config.toml
n_layer = 10
d_model = 384
n_head = 3
n_kv_head = 3
head_dim = 128
d_mlp = 1024
vocab_size = 2048
activation = "geglu"
norm = "layernorm"
norm_place = "pre"
norm_eps = 1e-05
positions = "alibi"
qk_norm = false
attn_scale = 0.0884
bias = "all"
tie_embeddings = true
parallel_block = false
init = "trunc"
init_std_qkv = 0.0235
init_std_o = 0.00525
init_std_up = 0.0235
init_std_down = 0.00321
optimizer = "adam_atan2"
lr = 0.00087
lr_mult_qkv = 0.4
beta1 = 0.9
beta2 = 0.99
lr_head = 0.00955
grad_clip = 1.0
warmup_steps = 568
schedule = "wsd"
decay_fraction = 0.592
decay_shape = "linear"
final_lr_fraction = 0.0
batch_tokens = 65536
seq_len = 256
doc_mask = false
train_tokens = 320000000
steps = 4883
dataset = "wikipedia_en"
MLP neurons of a small language model. Each row is named by its layer, matrix (down: output weights) and neuron, and shows model dimensions 0-127. Each number is 128 + 24 x the weight over its row's rms, rounded and kept within 0 to 255. Numbers have three digits each. A neuron's up and down rows have the sign that makes its largest values positive.
A block is one neuron, or neurons of one layer that tend to fire together. Before each block is what it responds to, as a language model described it from the Wikipedia text at the highest values.

Responds to: Possessive pronouns, mostly his, her and their, after a preposition or verb in biographical prose, e.g. in his basement, won his fourth; rarer word-piece fragments such as Gal-ve-ston, organ-ist.
L3.down120:130165137130110130140150112143077124158132105109107161151139141141108135140122118164112104117117075164136161126174153161117086151126130076087125139116108145130084139141122068176147158117140122142127122108125097112126103144138091147130162115182099165138170117155135118127147112107095111130114126144115133105145172087152140127117110135163114148068172152100104129156099098164130106128107
L3.down283:161104155081093121172200103123089150134135101127121144117157117136102077114177096103113102152137113146141196093122128128125126152089148129133140111126111144094094156129135109169127126173131095176127099159128136137118093102148159175119141123108119130130124122116123119139090084153159120149133100134151134090099152141132098079138129120129126144133151127123111131101082122135136118104097
L3.down323:109151129103099167146143155111105138138143106158154140145133114099119135123169148117170107113136120148101141114134135133142115146104124123122170086126117124163133097118142097116141179123180128163103125071110138066120100156150141136107138156158110134139150095137156130137148129123149090178164115154102102126132149071117138119155123122160102134094185119121128097118091128111140171147115
L3.down431:140161121095157118115156139114119104095129118112119107122098102135168151121158148135094152139139120094177116104160118128147179108123162138130139152126079150154134154121096086119137147104150169127132135099102102125147090076097113131099113143076161183113097130087080091102131134150136136104148125124105142147114098145121113108135141143172121099103182117147130123095132120115164128137110

Responds to: Opening or early pieces of words split into several tokens, mostly ex- (extremely, explanation), im (Timișoara, simply), and dis (discernible); the rest are mostly name fragments.
L7.down8:103113108132164126141151123107136131151110137130140137146116118115062131167137110148086107116090074132118129095152137104130123115145151133122113141072125160123129170162135099100126130106153145135144131138149100130134154187140092125101123155111092106144120122149112084122093127093114110124094127112152128140125063154117136124151109161146109123111132123120136131145086144152129114115120
L7.down32:113113129133138128137151124081119118080146155151129092132107142130140116153115148126143114109128137119160127098131163115112142109151115130153093161145143116118117148132085110124118131105120137151133104139166109108140078087117104148107118084131163169108140167130083092119108105125159116169153133147139105143101136136143109159130092132123095128134120117131177116160068138149121122096104
L7.down512:110108130126163093125127173130111146128125120166141125093138131180151124136140138165133149138135106132155129073143121115094115125158106101142166127116134095122068197136116136111095120133127131119108163135120136125097121134118093133176141127151119129110104130083126141116110122055103144133135152117153144079149176087149116135131079144111128133141115136115161084160238129146094127125131
L7.down666:142123145156111107099110138141118120102110137136149126088105112136164109103140150129113114078137169173118141173140152098138108117134097117107122121120144102150131080143120077170163142150135132137150106163099167116100162106125112178095133128131148140101146146129138106089140123129125091156153136084097144122138132172132153111112102134133113144133101141151148090086104136143142137108129

Responds to: Four-digit years at the start of table rows or list entries (| 2024 |, - 2010:, In 2018), plus mid-word fragments like ign, vel, ur.
L3.down195:149140145119119107129131125113149098116112118129149149176134125153169146111123104123092100122101089131158105132178154142133124094115129138108128145177140140143136114136096103122115121121155146128143135137131113087162128147173092135126118111141087087122128152157129087107117153150171062124145159135097141122111104138140148172130137166147101105100146149133127144095116113095157119087110
L3.down524:132147090151159102103134124139082149141167176167119107127141099118149109095118145130163140172146158165195118171104110141125133125099105141087139154132090117112143159123151113103079134088149113107138103120130139124155151135173172113131100120109136115109126099132092127137141150138134106093135166141105114128105126148115108155127092140153122112144162128133181104133115173128146137122128
L3.down535:133086163116115170148145137142133112111141141145135126145117136166136129079144124117084116142122133122128142127158107097136121105136140130121114153118133139141164135120165098125092151145131123103118178102098084130171126076121131136166121144131151184107077113099093120108106120146125120160089120124161089120133144155096103123128137141121171130128133138073118140154161103078159131100105
L3.down979:138117129103140092110098135150090134111160120111115129087131138124150141139114131138151067133119121090102117128133113102129093128123133127105178123118123126140118112148146138149109120143153122096153143140124116096164109127152138169062150150106113184137094119139112102156134091188148118093148085142128134124118087128116120101149081093133145133126143089148133122126090126117178127120129

Responds to: The last token of a sentence-opening adverbial phrase before the main clause, mostly years after "In" (In 19|03, In 2008), also commas or "According to".
L6.down731:125109108108104150116156102173166147163128107143107124105096095106097165113151112146124156132133051100143097071134157101159167157092131141153119127150117128135099134139125140128166159131123148151120108128141109121138149127116142110127114132133085102152109130152059094157138108152105162154131149128108098106150104148106118108143109118104113109155078090120105145156106120115134093115116

Responds to: Possessive pronouns before a noun (his, her, their, own), plus opening or middle pieces of longer words such as Her-aklion, football-er, pri-son-ers.
L6.down566:098160133157129094115158117076177131156138117093090143100110071121129106065138125163120117131081146111106135116097090165064129058082160112095116117166107086079079140153168106132110167142135158129117127125071150127122119120117140158157145112143129147115134123129107163148116127154111105139162098116145147136168133171128114149091124112141145145148126099154140137150126151154096114130149

Responds to: Fires on nouns and noun word pieces that head a phrase and take a following of-phrase or name, mostly "name" (common name, the name Reus), also "course", "round", "album".
L7.down114:136118148105120093155068101140123130153134172124120149131113140142161103129148152110176114117090112151138146108140126141152118148104111144142111132110109115133068111153100155139117112144139156124127121091109160090149152142133131127130108134148108120119138128122096127114154098152174137121139100121137121120110121114156150137107104106144135098143138133177113056180103120115137132078154
L7.down222:100125167141107113136158088123122147139123093114163136179162088097147150166092105112136109119129113136138138109144133090132128126160121138103126098161110129132129078153138148155129161154122142102149140150129145122153116137115089147106122092117115148149132128155189133158141138156123124103129096148121050150189150173158118111111134137105099130128089131113077144094198134121111105164132
L7.down478:105126129139124138116149116115164108106088114114112119144177125144143125151169128104121132090149146073105127097109167131075095115108065101101149098157111110149127145106137111157084149178126116138134145140146146082102131164167132145121158120154116126139152178139145164150090107160163105145132133149138133165137148170103111122151142175144143116093123137116151143153062127122149143156110
L7.down1012:114132091150129115108098141084122122135145113142118138163154111108099100133097158125162139127135106112113151140184133108124123143118120137130167143149138135116157095123139143111139120122127110096102170190146039116111156155101104113107087109171139115133076117111075148067148121132132117119165091120118122121139120144167146124158097120095090139108121143147111110109142128166146109114164

Responds to: Naming words such as called, named, name, nickname, "also known", plus word-final pieces completing verbs (-ing, -ed, -ate), as in tagged, toppled.
L6.down468:139148103141103113122091099132150143099147148136137171141119147113136145153155119144107171132092154113124130106091132133100118123105150119109131135119111134093134151143128127149120132139150118159140185089137093171137132124111144127079121128107089091146126124127132171091119148103171085134189111132141115132147092117111099110095137085105151164080099168101112134138048115139142107118117

Responds to: Final or middle pieces of words split into fragments, especially "ing" after short stems (K-ing, Dy-ing, anyth-ing), plus bo-und-ary and po-s-sible.
L3.down59:127143131100100100146170177175118160141091108136153125180081111141104121116114130177118116098161121120107107119119144105138113109132114165104129136097075149172143147149135120136119114169096100147128158089157164116128128138120159121104073160104120157158134124169148117153153140122098101134099109129111156142091109145095162104109104093091107103152130130117084121120148127075132109153144
L3.down585:108163047115111095094061103110140116092111132100135138124107117156171137129151129146111172140161140105154169164121134124138150125131090115142165144143091175129139112137120111145147130126139114158143108145116180136148105121142110151148079137097110111118133123130108121166078139138122099109132135130140129160133148166128125148150110136087097093114106128183143136088123124140134101126119
L3.down687:148095088111063134118142175124151098146117119109139118132127141143128142147139151040135090117098155092132082191170093108125120149124102122112072179126116080129150110103130118165117124110136150162151137094158147118131130118136104139138135125170132122089128144121134108101129127096166173124123145129103141125100134138120138159126135109110169108141148181071084132127143115134110111117142
L3.down990:131128106118137133160129151120127126156171125103156101102112178094123132123112133120135116140143125125133132145150098158138103132097118130159104155124100147118143169163140184113099127148102142146152140151151118131134095126168121104179118112085150139145108110114131084122140100103149136102099108125101106136123085092109149092091115108099140126111140108105114075167194124112141122171119

Responds to: Year digits completing a date in running text, usually the last two digits after 19 or 18, as in from 1906 to, in 1939, and also whole years such as 2015 or 2020.
L7.down377:116131121087135133114105118148171119104089117107112139153101080095115141165115140107139171145116079114141130117140131106130168124143127170139142134128146127169124146112158107131105180093114128140143115146156157092133110117113172108134123136125097112202080150153106152139123146136110143168173118177103121149124186145091069084151119103115131120144053114150100161149073141121120164102164
L7.down599:096133070123113097124123127120124066154134105156135119140127157081073126138087131094122134132169102111126116087128102133146123201185126136142136119159104167122144088116114084139131156133140137151121122144090149163138125109139176115113127125111129169104118125179108153193139127135146154112166117170103121130128137123141130137118157150120145141156137152095103128135051153153171121132100
L7.down711:138196122097142131128130121111151093142127145161134134145133101137137141094160186111145114137140116139115110119118140123107122113163145167085123170146149115164155139125134105109130139095156141114133098153151137129153137138105137110175118156124101145158106145105153123124126148090153134117105148151152103186154118167105143135146115133106127048114120142113130149116093133132112129094163
L7.down859:136102106132148133121075124124110147134159123138157111119141162156109125129105139121140112143082143110143120134122120061102096152116131171158136149139120140173120139133122143133142145103105103133125091136137128172153112143114149146099155134169147149142116134119078103145151119088142095118145138175106119140102108147156138132114118143094136156151188089121104110124058109130134044171082